MLP neurons of a small language model. Each row is named by its layer, matrix (up: input weights) and neuron, and shows model dimensions 256-383. Each number is 128 + 32 x the weight over its row's rms, rounded and kept within 0 to 255.
After each neuron's rows, "fires on" lists the tokens most often at its 100 highest values on Wikipedia text that the model never trained on.

L3.up1474 [153 150  86 145  96 130 151  87 137 136 104  82 207 148 116  94 137 120 156  84 143  85  93 106  77  94  87  98 131 102 160 122 107 157 127 154  98 109 123 190 129 156 117 194 164 126  97 155  90 101 177 127 133 143 119 117 126  88 100 101 109 138 155 101 108 135 112 211 110  86 129 173 132  98 121 133 210 157  98 107 182 169 149  55 187 151 121  91 152 120 135 161 138 125 158 140 164 213 131 164 128 171  99  99 129 118 154 148 140  87 160 160  56 138 203 103 155 159 131 129 150 114  59  64 137 112 137 136]
fires on: " or", "c", " a", " and", "et", " "

L3.up915 [133  81 111 121 126 114 166 123 129 111 169 104 132 120 163 175  95 133  83  90 137 116 144 120  93 151 122  49  85 152 155 119 119  81  52 125 122 126  93  71  83 107 112 108 131 158 124 120 153 166  95 124 141 134 149 160 161  74 102 153 175  83  71  86  84 116  91 148 166 166 168 141 149 133  89 109 130 183 131  97 129 143 173 157 111 140 144 188 162 172 104 110 171 175 172  55 131 174 120 164  74 132  94 116 193 143 149 105 137 136 141 148 129 156 164 152  87 107 103 152 119 169 104  99 118 123 139 156]
fires on: "e", "se", "ain", "ast", "s"

L5.up446 [162 155  93 136 120 185  98 161  76 175 142 165 163 145 121 102 187 138 118 125 149 141  98 150  70  81 174 107  80  67 104 113 134 143 158 135 148 187  72 111 158 105 145 154 121 104 144 141 104 210 163  89 107 145 136 168  88 128 117 126  98 103 127 202 102 121 101 134 118  57 144 137 128 192 104 105 142 127 130  70 103 179 100 148 127 110 141 102 143 132  71 143 108 160 114  82 146 158 135 100  99 133 169 126 127 186 108 107  99 151 164 133 104 105 152 159 152 189 143 111 104 113  98 140 146 154 146 111]
fires on: " O", "O", " o", "reg"

L3.up514 [117 101  97 128  72  97 128 166 165  97 110  79 123 138 116 105 141  97 157 196 134 114 104 133 112 149 108 109 135 157 164 118 100 177 103  73  78 178  68 121 138 125 127 127 112 125 115 107 104 152 183 114 167 111  82 128 119 121 138 101 130 101  81 147  92  82 135 122  95 120 128 101 140 131 139 125 117 153 173 184  72 138 131  97 140 138 226 147 100 140  81  99  78 125 149 141 128 135 162 170 120 159 130  85 143 166 147 131  70 108 195 127 145 143 146 112 153 162 113 154 175 156 140 127 162 188 122 131]
fires on: ",", "l", "pl", "at", "od"

L5.up1482 [158 140 135 113  87  55  79 161 121 102 165 154 127 130  59 120  82 145  55 135 154 132 104 128 145  95 205 103 115 107  88 120  46 139 155 122 178 122 164 161  59 174 142 136 159 106  94 134 185 160 137 110 183 150 123 134 161 140  89 111 155  89 128 133 119 111 118 111 192 182 102 119 128  86 180 135  87  81 140 164 117 130 139 136 137 149 172 131 123  94  62 107 152  68 146  90 146 131 133 168  94  94 182 143 111 118 171 127  59  94 156  85 145 131  90 125  81 153 119 177 155 167  76 133 161  57  86 163]
fires on: " K", "-c", " g", " c"

L3.up38 [121 110 107 154 118 151 141 166 140 168 139  82  96 128  87 166 141  98 130 132 102 115 145 151 152 123  51 131 161 139  65  82 144  92  87 118 134 104 149 161 176 128 189 170 165 113  97 156  90 153  66 105 104 136 110 133 126 101  74 175  84  77 128 149 164 128 184 171 130 145 162 116 159 178  59 139 164 125 147 126  87 154 116 138  68 141 144 102 118 132 163 144 145 147 129 148 134 106 114 161 170 169 187 157 201  88  75 126  98 213 119 144 153  96 124 208 149 107 162 132  48 113 111 175 120 157 145 103]
fires on: " pro", " con", " Cro", "on", "ra", "Pro"

L3.up965 [ 86 117 112 115 134 162 157 134 205 100 130  85  95 101 107 147 150 133 143 137 175 167 137 156  78 100  32  86 144  82 124 159 107 153  79 200 108  88 117 163 169 114 172 124 171 171 151 112 152  77 155  93 105 128 140 154 159 164 169  86 176 132 107 104 140 105 186 123 146 119 117 181 120 191 136 143 184 174  98 130 162 136 139  88 147 134 143 143 139 205 130 149  79 109 135 112 164 142 173 173 101 156 104 134 139 130 162 145 158 137 125 144 122 166 155 165 125 135 147 162 154 145   2 114  94  94 126 149]
fires on: " and", "'s", ",", " or"

L5.up819 [155 117 150 145 115 106 101  92  99 156 127 140 101 182 124 155 129 113 149  64 118 100  82 146 112 147 109 138 164 134 156  74  24  96  67 114 186 181 154 156  89 127 151 138 119 118 172 145 150 122 142 110 153 126 178  82  89 144 114 129 133 104  62 137 109 131 143 167 188 163  90 103 148 135 146 123 224  83 235  78 100 182 151 117 160  98 158  85 110 128  94 140 108 147 161 151 149 162 107 169  54 125  99 145  80 121 182 143  94 101 102 114 164 109 140 177 133 101  96 124 105 186 151 146  87  58 194 189]
fires on: "-", ",", " '", " ", " \""

L3.up411 [ 90 149 149 112 110  86 206 120 144 143 147 142 130 126 199 129 103 189  65 162 153 121 163 164  90 170 123 108 119  74 143 181 169 153 148 172 120 122 159  93 106 107 165  86 120 156  92 106 118 178 135 129  78 186 144 113 152 114 171 119 187  57 118 113 136  96 106 152  74 197 106  79  92  73 165 109  73 106 143 112  94 148  81  63 128 134 170 148 146 105 192 149  83 124 154  95 106 140 114 138 141 183 111 157 156 154 153 122 136 114  80  67  86 108  64 133 160 152 170 140 120 141 169 166 150  50 114 133]
fires on: " so", ")", " him", " of", " his"

L5.up1325 [115 160  88 180 115 112 132 127 149 187  76 173 106 129 158 130 142 163  92 157 167 133 211 141 120 146  97 101 118  97 148 109 142 127 154 207 168 132  61 100 192  60 114  78 130  69 128 162 102 145  28 124 118 144 127 118 169 171 165 114 120 142 155 134 109  80 105 123 147 114 142  95 100 146  67 190 124  89 136 164  89 150 134 134 122 115 125  83 134 138 139 142 176 123 134 186 122 180  70 154 162 127 117 135 124 160 122  77  76 148 117 146  79 117  87 154 152 133 120 153  95 147  80 160 132 170 164 190]
fires on: "as", " S", " to", ",", " I", " W"

L3.up1523 [153 138 113  96 146 178 118 103  93 121 158 141 131 177 103 196  71 169 140 132 161 146 136 115 131 139 130 218  74 131 130 185 168 158 126  99 126 144 122 130  96  70  71 107 161 116 113 126 127 109  78 135 103 102 105 143 100  86 137  82 136 132 183 182 139 180 158 129 165 134 133 132 173 145 144  95 103 141 125 140 144 159 178 173  99 144 155 158 140 146  59 142 149 126 115 168 103 106 142 143 153 151 114 178 232 101 178 125 128 149 103 114 107  88 127 127 154  60 151 150 111  89 122 112 143 113 114 130]
fires on: ",", " is", " was", "m", " were"

L5.up1111 [107 164 138 151 121 186 105 150 143 154 116 134 111 123  82 120 139 131 116 134 102 123 100 123 159 106 143 103 157  86 131 126 166 166 107 147 138 142 128 116 143 146 103 127  89 168 152 135 115  76 118 162 100  96 102 147 171 153  99 170 132 148  95 118 147 155 180 151 132 146  92 115 187 126 116 175 117 120 146  69  83 141 190 136  87 141 129 117 128 154 163  79 120 196 174 163 119 139 171 168  96 121 151 137 128 130 158 124  69 123 137  99 137 154 117 189 131  97 174 142 103 130 171 191  95 124 154 151]
fires on: "-"

L3.up1518 [125 134 178  92 167 132 174 115 181 120 149 150 165 174 105 142 151 133 136  89 121 115 107 126 192 111  88  92 147  99 125 165 117 118 161 171  93 150 143 111 167 126 108 152 195 171 132 141 142 103 150 122 111 130 118 142 114 189 114 123 101 111 114  74  64 130 143 159 178 135  81  86 162 183 164 176 107 120  78 129  72 119 169 155  97 171 164  49 123  99 164 106 165 158 153 124 108  85 168  95 121 128  90 154 103 123 150 170 134 132 105 123 159 175  56 125  94  91 155 145 125 162 141 100  96  72  89 164]
fires on: "-", "ic", "reme", "ction", "ig", "ag"

L3.up757 [141 123 121  98 131  67 114 165 157 125 126 123 125 113 129 154  92 131 135 135  92 105  75 115 113  75 153  68 118 229 167 101 130  84 152 107 110 138 159 147 110 154 143  53 188 142 137 113 121 166 102 152 126 134 139 117 186 173 156 110 101 102 144 106  89  86 103 150  99 103 115 178  84 213  84 154 113 170 121 153 140 182 136 110 135 114 154 103  95 145 109 111 133 123 196 128 130 132  77 208  99 119 156  41  96 116 131 135 102  97  85 161 130 159 162 179 167 128 135 115 139 126 119 139 123  61 123 135]
fires on: "i", "e", "onn", "st", "reat", "th"

L5.up734 [127 148 159 129 137 129 147  90 174  80 143 125 163 134  80 103  95 105 130 138 152 141 165  74 124 131 102 158  68 166 103  92 154 146 103  96 124  92 108 144 101 155 201 144 155 103  61 126 108 140 106 134  93 115 153 121 176 141 149 107 110 195 121 110 110 100 145 174 124 139 143  77 135 110 155 116  81 100  74 148 167 115 143 107 174  72 139 211 150  84  88 179 176 141 120  80 161 154 101  98 120 138  90 181 128 119 143 140 187  74 136 123 194 122  76 156 144 112 130  91 103 118  77 182 130  89 139  76]
fires on: ".", " c"

L5.up14 [113  79 174 123 145 133 124 162 135 110  96 115  75 147 153 147 143 118 168 134 178 153 136  98 139 194 104  71 104 137 111 130 162 117  66 128 118  77 153 127 109 134 194 122 179 109 153 139  96  73 157 144 132 100 132 112 126 157 182  91 172 174 115 118 158 183 138 102  93 177 137 136 128 108 114 191 117 143 125 142 163 183 127  97 109 132 119 110  90 158 142 120 101 161  93 181 120 111 117 132 114 178 107 126  48 136  68 123 157 160 141 107 136  84 105 139 177 183 122 111 154 162 136 102  85  82  85 159]
fires on: " (", " a", "an", "ran"

L5.up18 [151  84 105 101  94 151 115 126  88 145 119 113 158 110  73  88 115 142 154 175 109 162 124 138 132 204 132 109 149 126  78  91 156 186 108 152 167 164 190 115 145 167 179 139  84 139 125 127 170 134 114  38 117 127  76 177 148  95 157 125 113 198 122 147 135 108 164 164 113 120 112 106 130 162 147 165 107 116  95 102 140 158  79 111 119  89 167 168  78 116  72 151 146 195 110 119 109 103 133 144 102 115 148 125 120 163  91 129 141 142 127  98 122 139  86 118 139 166 133 101 144 140 144 176 108 133 185 100]
fires on: "."

L3.up1436 [ 84  92 128 169 112 125 135 120 147 142 136 170 137  97 139 110 151 129 132  90 113 127  92 189 140 145 144 119 146  65 118 121 131 157 103 127 155 140 143 132 112 108 173 119 126 105  49  98  94 150 114 154  93 151  51 141 174 165 170  90 115  96 116  95 122 148 177 181 163 133 123 131 130 133 153 142 125 130 150  97 173 140 182 104 106  82  96 127 166  98 131  95  98 126 195 173 181 175 133  82 114 145 127 192 141 137 176  96  94  79 154 104  87 137 126 119 157 136  89 153 189 147 157 144 132  91 168 147]
fires on: " ", "-", " a"

L3.up1421 [ 90  93 131  93  88 159  79  89 131  74  97 130 108 120 137 119  65 106 163 134  96  44 108 149 162 126 139  78 190  84 112 146 109  82 101  95  95 177 152 137 139 175 192  79 118 154 134 122 190 105 105 129 101 143 101  96 135 129 174  90 134 122 106 106 125 131 114  70 109 180 114 102 108 173 125  64 105 109 116 124 175 127 148 163 107 131  82 180 110 137 119 151 201  82 155 104 154  83 125 158 153  79 152 124 142 152 146 117  95 127  98 140 106 136 123 185 107 160 102 121 119 138  66 123 111 148 188 144]
fires on: "1", "2", "0", " by", " the"

L5.up536 [158 121 112  92  95  74 135 122 112 180  94  98  92 184 123 143 118 128 110 102 159 111  85 116 129 135 156 140 183 133 114 115 110 111 123  88 133 130  83 100 137 140 133 176  96  90 149 137 149 161 138  97 102 107 134 119 119 120 174 156 138 129 106 109 122 126 164  79 184 130 139 133 229 109 116 141  60 199 153 115 133 136 207  92 170 116 114 133 105 108 128  99 155 153 165 136 100 137 170  88 132 189  86 143 144 138 125  70 166 105  93 146 114 115 143 134 141 146 190 112 143 135 136 107 146  72 132 122]
fires on: " R", " Ar", "il"

L3.up406 [ 81 126 100  70 124 140 163  76 131 104 114 155  74 139  99 150 117  46 132 128 118 159  96 147 195  96  98 141  85 110 136  98 120 116 110 156 136 143 131 158 156 110  96 131 126  85 117  95  90 131 116 104 132  78  89 213 134 136  31 112  92  69 127  51 158 233 107 119 159 166 131  84 110  97 139 135 110 113  95 116 117 145 120 151 103  87 130 158 144 109  85 128 138 124  94 137 185  86 126  97 135  91 178 123  95  95 141 115 155  87 132 132 136 141 185 144 160 138 137 133  73  92  95 123 137 115  79  95]
fires on: "al", " young", "ative", "ra", "ad", "or"

L5.up889 [131 100 147  95  81 134 146 103 144 177 162 134  78 143 165 120  85 216  83 136 142  88 125 146 150 127 180  93  70 124  69 148 132  82 168  74 128 149 100  98 104 160 110  55 112 145 143 170 111 135 176 102 127  94 113 182 183 165 154 159 109 130  95 172 130 132 145  93 193 132 134 123 121 193 167 126 107 102 108 146 135 101 176 125 151 112 206 115  84 147 112 131 155 101 132 121 102 151 149 114 144 133 112 155 106  80 113 101 119 152 159  88 101 133 119 116 105 162 142 129 127 103  97 163 144 129 121 199]
fires on: ".", "ed", " v", "van", " k"

L5.up250 [148 106 179  48 124 159 103  99 153 146 179 109 149 133 160 126 173 119  94 139 155 168 146 122 162 164 112  95 122  72 128  88 121 138 104 117 120 135 146 111 105 155 134 157 160 129 133  81 117 143  87 142 185  79 114  82 137 145 131  88 163 152 133 115 179 179 108 111 148 209 100 122  75 121 179 158 124 214 161 151 101 144 134 148 160  92 163 168 107 153  71  95 138 190 136 163 108 127  69 120 109 109 168 144 101  63 108 105 122 120 112  97  75 177 125 132 160 111 117 157 146 112 106 170 164  85 136 141]
fires on: " ", "–", "201", ".", "194", "199"

L3.up1204 [ 78 143 147 143 135 157 164 128 105 103 150 136 155 155 150 160 101 129 123  86  76 105 182 131 118 131  71 101  94 151 134 113 140 111 131 142 153 122 102 128 148 111  98 175  72 102 118  80 146 156 195 130 103  65 160 134 128 141 120 174 139 133 221 133  94 107 162 119 121 115  77 121 136 125  79 119 190 153 180  84  71 181 130  70 151 128 140 102 110 124 171 131 161  48 112 107  83  83 149 168 123 145  86 202 117 140 110 194 196 143 155 162 114 120 112  71 114 100 156 115 180 112 138 140 132 124 108  84]
fires on: ",", "),"

L5.up721 [113 114 221 115 161 133 159  97  60 105 123 172 140 137 184 164 127 107 194 113 136 192  65  99 145 119 138 135 146 151 101 105 158 168  99  97 139 110 230 127 105 152 112 125 116 136 151 136 106 117 118 107 151 129 115 125 124 149 144 131 147 197 107 141 141 118  67 103 104  98 108 103  95 137 169 154 112 144 113 111 165 149 150 120 163 114  95 161 129 172 130 170 133 155 126 192 134  78 157 123 127 117 120 106 116  56 154 137 111 125 137  67 180 151 124 146 166 115 150 138 117 133 157 140  84 141 131 151]
fires on: ".", "od", "==\n"

L5.up466 [158  64  92 129 125  63 106 170  80 135 168 143 122  96 115  91 128 183 125 154 125 129 125 139  76  98 150 142 109 153 189  91 123 138 120 143 120 165  81 140 167 104  96 151 109  95 116 104 131 140 116 149 151  86  99 128 153 191 151 147 209 198 165 118  94 129 169 144 139 144 198 101  52 171 161 181 163 122 104 145 149 175 147 123  95  99 155 119 201 120 156 110  88  91 140 106 165 173  81 146 171 131 151 131 109 137 109 162  81 156 128 118 123 133 145 155 124 138 148  93  60 103 173  82 107  82 105 143]
fires on: " v", " V", "v", "V", " n"

L3.up91 [112  97 148  92 117  96  79 134 121  69 119 212 132 111 141 119 156 156 105 114 108 108 135 143 120 129 204 132 143 100 167 164 124  45  96 141 100 118 128 164 159  82 115 140 123  70  94 138  96 175 177 110 101 152 161 120 121 135 122  99 131 122  74 140 128 131 164  90 180 115 128 115 188 130 154 124 110 150 133 123 166 122  98 198 147 110 123 121  84 178  80  42 141  96 139  96 140 141 163 135  95 149 153 150 142 117 140 147  89 139 159 105  97  55 132 176  55  69  72 132 168 129 185 125 153 160 150 145]
fires on: ","

L5.up883 [108 127 136 171 185 164 145 155 100 192 123 161 150 104 169 128 136 171  97 135 131 132 140  62  69 161 136 152 174 150 136 138  96  99 123 152 112 138 127 112 148 130 112 138 150  91 115 121  66 160 123 137 159 170 103  92 142 133 141 109 207 172 150 126 118 113 176 172 149  96 179  50 124  83 188 161 116 132  93 149 115 169 127 119 105 139 177  79 101 122 166  99 110 153 135 104 118 137 102 128  94 144 130 114 112 202  97 110 153 134  83  94 126 162  78 163 108 124  81 103 141  65  84 111 136 160  89 105]
fires on: " V", " of", "%", " v", " only"

L3.up491 [156 129  81  99 149 113 127  91 117  86 122 132 117  87 128 170 141  48 210 137 150 140 106 140  79  93 150 153 166 111 101 116 127 133 157 146 142  84  98 139 149 197  67 147 141 144 154 108 168 156 174  72  31 153 137 155  94 142 138 124 138 141 133 110 141 142 142 128  94  94 111  53 152 166 105 129 159  75 133 138 134  78 103 156 146 157 158 142 169 143 104 122 116 133 118 122 171 108 136 106 114 175 143  65 133 183 160 199 119 144 155 124  96 197 151 116 151 115 133 115 133 130  62 183 171 210 121 103]
fires on: "av", "i", " Player", "an", "o", "en"

L3.up541 [ 78 100 134 114  51 128 129  92 155 153  98  92  91 165  67 151 139 143  94 101 141  97 143 104 143 181 138 110 134 142 154 136  98 143 127 125 173 153 142 108 119 143 129 133 141  92  69 194 190 159 110 105  93 124 141 157  97 159 100  61 112 124 111  63 180 149 140 127 188 162 125 123 113 151  98 140 168 166 175 121  94 146  99 172 173 126 176 144 141 158 131  84 152  78 159 133 158 131  71 191 172 115 136  94 131 100 152 156 113 138 154 145 130 117 164 217  92  85 145 108  94 111  46 159 132  64 102 175]
fires on: "ad", " d", " (", "al", "d"

L5.up173 [110  92 127 137 125 116 177 105 189  90 155 106 196 115  79 131  94 108 132 156 132 104 134 114  85 176 158 141 135 123  66  95 142 182 162 102 170 137 114  99  64 137 129 119 190 136 163  78 147 201 112 116 168 108 112 122  94 109  90 178  98  54  99  86 149  74 172 115  83 108 137 107 148  81 180  91  86 154 138 108 129 157  85 135 107  97 134 152  94 166 189 156 104 150 176  81 123 148 105 180  78 106 184 114  65  93 151 170 114 152 142 145 155 139 173 139  70 128 149 157  72 128 105  92 129  79 153 169]
fires on: " p", "p", " My", "our", "af", " a"

L5.up704 [113 193 140  99 118 155 126 122 135 104 187 149  86 183 134 155 146 195  83 159 143 140 113 101  86 138  63 150 120 154 165  87 127  86 123 202 136  98  81 166  99 164 173 124 119 134 136 104  66 153 144 100 116 168 200 117 152 114 122 145  92 120 164 118 169 112 127  99 101 178  99 112 129 130 188 155 156 113 147 196 116 172 128  45 131  56 148  87  69 153 104 122  85  83 128 157 155  97 183 109 143 131 124 187 138 186 142 119 129 112 173 132 122 141 136 115  68 121 105 168 144 132  68 123 109  95 154 119]
fires on: ",", ")", "er", "son", "is"

L3.up1226 [ 89 118 185 113  91 138 135  60 179 108 122 122 128 149 155 109 181 109 186  89 127  79 132 162 114  93 133 108 125 145 158 136 165 144 132  89 157 138  80 137 154 144  99 164 167 165  90 151 216  68  92 134 118  74 169 115 130 160 137 170 171 187 115 222 146 139 137 155  91  95 104 110  80  81  81 133  91 159 119 122 116 147 173  75 151 160 185 119 145 116 114  90 163 147 156 170 147 196 172 107 180 158 120  74 130 117  97 115 129  74 163  97  78 209 125 104 143 187 137 149  72 199  98 158 165 110 104 116]
fires on: " or", " to", " and", " –", " -", "-"

L3.up846 [119 136 109 105 143 109 110 129 115 115 121 140  66 114 139 160 124 144  69  63 135  64 124 138 160 146 124 177 159 113 122 145 142 151 126 168 105 151 155 155 125  60  76  99 152 126 121 134 103 135 198 133 130 164 172 160 169 145 111 162 130  81 150 150  51  98 194 128 110 158  91  88 125 146 136 182 124 130 172 177 131 147 138  80 206 126 117 113 140 127  71 110  91 120 112  97  78 100 152 129 150  67 133 143 123  77 151 145 142 186 111  79 136 110  88  33 100 140 174 164 140 110 162 139 164  91 114 113]
fires on: ",", "|", "ul"

L3.up1336 [142  99 124 116 150 153 146 135 135 103 180 162 144 127 135  82  89 158 112 134 135 110  85 120 112 155 112 100 176 149 131 129 153 180 107 138 116 141 133  99 137  85  80 119 140 108 112 120 143  68  75 118 145 124  69 169 131  66 154 137 146 136 146  83 144 142 152 126 164 105 127 167 127 111 147 125 160  74 178  84 189 106 130 141 145 104 152 106 112 139 101 139 136 207 112 135 153 135 122 137 148 123 162 149  97 163 103  89 100 120 163 173  74 109 164 136 104 102  90 113 132 158 118 121 174  86 178  92]
fires on: "a", "v", "et", "it", "th", "el"

L3.up992 [ 96 136 200 128  77  81  71  69 101  75 123 123 127 119  81  98  78 168 194 159 114 149  83 118 107 206 142 103  35 114 144 127  97 198 148 134 125  85 189 101 167 109 190  83 100 134 123 151 142  74 142 144 160 131 152 153  73 155 154  98 106  61  95 113 119 123 117  88 148 102  73 123 129 131 141 158 194 160 117  88 129 144 144  98 174 184 139 150  91 185 119 156 120 197 160 158 129 119 131 129 116 119 103 119  93 136 175 164 137  93 189 129 130  89 100 139  72  96 163  67 133 117 168 144 139 157 158  48]
fires on: ".", ",", ":", "h", " which", " the"

L5.up34 [124 172 191  91  60 161 116  80  69 187 142  88 102  93 102 173 169  57 103  88 142 119 107 144 114  94  82 141 159 154 158 116 108 139 123 139 140 121 105 107 128 178 107 153  79 130 111 147  70 137 120 134  99 174 153 150 137 116 141 116 155 187  70 163 141  99 139 161  94 139 149  67 149 149 102 135 141 159 137 113 146 135 117  53  87 126 153 148 132 118 109 173 142  87 129 170 215 101 143 157 173 120 151  64 140 145 119 189 133 135 136 121  88 160 112 155  96 127 144  77 157 150  68 155 143  87 134 134]
fires on: " place", "en", " Ven", " time", "o", "io"

L3.up464 [144 128 156 115 135 134 128 115 148 122  96 108 139 145 139 157 117 110 165 119 100  76 145 124 156 130 128 140 145 156 186 128  91  99 152 107  77 160  84  76 106 130  95 181 125 187  47  98 130  38 137 152 118 104 159 141 190 116 105 135 148 102 179 148  84 112 136 133 128 157 118 128  95  95  80 143 214 177 178  82 117 175 196 109 125 131  70 162 165 162 178 123  92 132 148  99 111 119 146 101 132 115 157 114  76 135 146 152 161 145 102  87 176 107 142 100 117  88 111 165 168  80  89 144  86 145 179 122]
fires on: ",", " |", " |\n"

L5.up292 [144 151 138 105 134 155 146 134 175 150 113 133  70 149 133 113 115 144 129 167 105 171 132 151 106 143 127 155  87  99 121  87 139 110  98 134  99 121 108 149 127 144 171 109 168  89  69 102 197 100 149 157 136 110 168 110 165 109 142 129  96 171 183 130 158 133 134 152 169 162 191 124 145 140 148 185  62 124 135 152 107 124 105 128 154 156 128 130 139  77 130 191 132 117  85  88 106 174 164 164 186 101 156 176 136 185 113 106 114 146 161 128 139  62 132 133  71 167 133 172 107 128  92 113  78  79 172 110]
fires on: " C", " c", "c"

L3.up927 [108  81 160 136  98 160 145 103 153  79 132  89 109  67 154  78 178 118 131 137 125 139 153 110 155 166 106 148 123 178 132  75 110 111  86  79 164 166 184 159 132  77 152 143 159 160  83  98 147  79 140  95 158 140 150 151 144 175 122  99 146 102 106 151 171 103 170 144 114 110 129  74 182 158 117 108 140 154 189  90  94 146 109 126 135 140 126 255 161 115 169  64 143 150 142 100 152 137 126 154 125 149  96 141 127 155 165 203 109 165 151 126 150 116 125 127 111 154 163  89  86 141  79 147 130 104 187 144]
fires on: " ", "at", " a", "p"

L3.up485 [167 101 131 135 169 202 137  99  89 109  98 205 125 152 123  80  95 122 112 134 111 145 107 157 115  87 124 123 130  85 108 104 121 100 144 141 134 166 119 125 160 134 108 123 159 146 149 158 111 120 109  99 145  77 108 193 123 102 158 131 107 106  68 146 129 173  81 150 109 166 111  93 146  46 145 101 138 127 127  98 139 114  97 111 151 154 102 138  96 182 147 186 162 108 111  56 154 123 122 160 162 173 120 165 153 137  99 145 196 121 148 138 109  95 120 203 113 138 126  73 100 188  90 163 172 119 148 115]
fires on: "c", " exp", "th", "ill", "ys", "v"

L3.up867 [116 106 168 134 107 133  86  97 152  88 201 117  89 120 166 169  91 187 121  64  83 161 106 151 124 125  95 124 132 172 148 123 107  94 108 153 108 182 126  98 104 124  84 107 120  47 117 110 112 123  84 109 138 125  90 147 158 159 155 149 190 137 115 204 145 143 129 128  85  80 108 115  98 112  72 120 118 146 158 129 100 117 123 160 130 133 113 146 160 111 107 191  31 130 135 176 137 143 153 155 116 106 170 109 102  78 173 139 116  85  81 125 132 171 159  61 140 170 132 186  93 140 168  79 100 143 141 119]
fires on: "k", "field", " as", "nd", "'s", " with"

L5.up1048 [ 93 140 106 134 132  56 146 119 147 125  93 126  82  95 170 143 159 159 109 132 148 101 170 162 172 115 110 111 113  92 124 126 106 127  96  98 174  80 137 118 110 107 116  65  83 148 178 103 136 156 135  87 138 135 104 108 177 161 115 119 148 129 100 127 125 112  84  96 177 125 163  97 178 128  94 150  36  80 112 153  93 177 154 110  71 102 138 121 143 107 195 147  87 124 140  95 110 188 134 153 110 118 105 160 134 136 167 111 180  83  90 157 134  54 142 152 122 149 127  50 177 106  96 109 129 158  66  96]
fires on: " R", "R", " S"

L5.up123 [101 164 153  84  97 165 108 154 108 156 184 124 192 121 150 106  73 138 118 153 108 118 132 102 123 167  99 176  81 112 107 100 115  72 128  72 109 104 130 139 162  94 146 117 173  97  67 128 142 130 105 117  73 159  96 128 102 151 164 126 132 123 104 171 104 175 148 113 133  98 107  73 171 151 141 105 119 103  91 143 151 164 140 103 198 121 143 158 119 142 129 177  93 154 111 144 111  89 199 138 100 143 187 176 168 155 151 151 140 149 103 118 134 104 127 138 141 116 124 102 161 132  87 151 101 141 126  75]
fires on: ",", "."

L5.up541 [170 173 128 152 113 132 108  91  85 123 171  46  78  94 162 106  91 141 117 101 106 131 101 151 122 113 165 112 109 112 103  99 143  75  90 137 137 162 121 130 109 139 192 112 155  67  75 109 154 118 158 136 155 102 159  99  98  40  93 183 105 130  61 143 130 192 157 135 140 106 124 111 131 177 197 155  88 132 148 135 158 148 121 138 133 126 157 140 129  59 111 110 138 132 155 147  90 128 160  96  96 111 140 225 130 135  93 111 113  71 115 154 109 137  82 146 108 153 149 150 119 168 115 177 119 121  76 126]
fires on: " c", "C", " C", "c", "-c"

L3.up1514 [203 141 179 115 138 135 119 110 109  93 182 168 111  86 157 128 131  70 127 142 139 167 140 120 122 141 104  78 113 213 139 119  76 130 125 152 149 118  85  82  68 115  96 124 121 155  61 153 142  99  76 138  76 126 216 142 193  71  89 160  97 126 115 131 117  99 171 168 126 139 114  62  74 111 121 151 112 108  92 127  98 175 142 112 192 124 154 150 142 128 122 131 129 150 121 141 157  91 126 125  95 116 130 133  71 173 146  87  84 117 164 155  95 101 146 214 142 114 112 106 116  69 118 146 169 165 177 142]
fires on: "s", "ins", "e", " and", "ers", "ations"

L5.up233 [ 80 151 149 154 176 129 101 126 125 137 114 193 102 149  90 178 104 100 158 142 145  67  92 164 141  94 111 150  88  47 145  89 165 153 197 141 127 159 134 120  91  86 121 120 115 108 172 174 125 147 146 149 156 121 104 136 163 175  89 168 176  83  98 124 131 201 135  75 134 124 158  76 126 148 119 181 142 113  95 117 123 129 114 130 191  74 154 145  74  85 153 134 122 132 108 121 125 105 167 144  63 142 102 106 142 141 137 127  95  76 151 111 115  63 146 152 187 152 157 116 132 131 187 134 147  82 131 149]
fires on: "–", "-", "/", " v", "os", "1"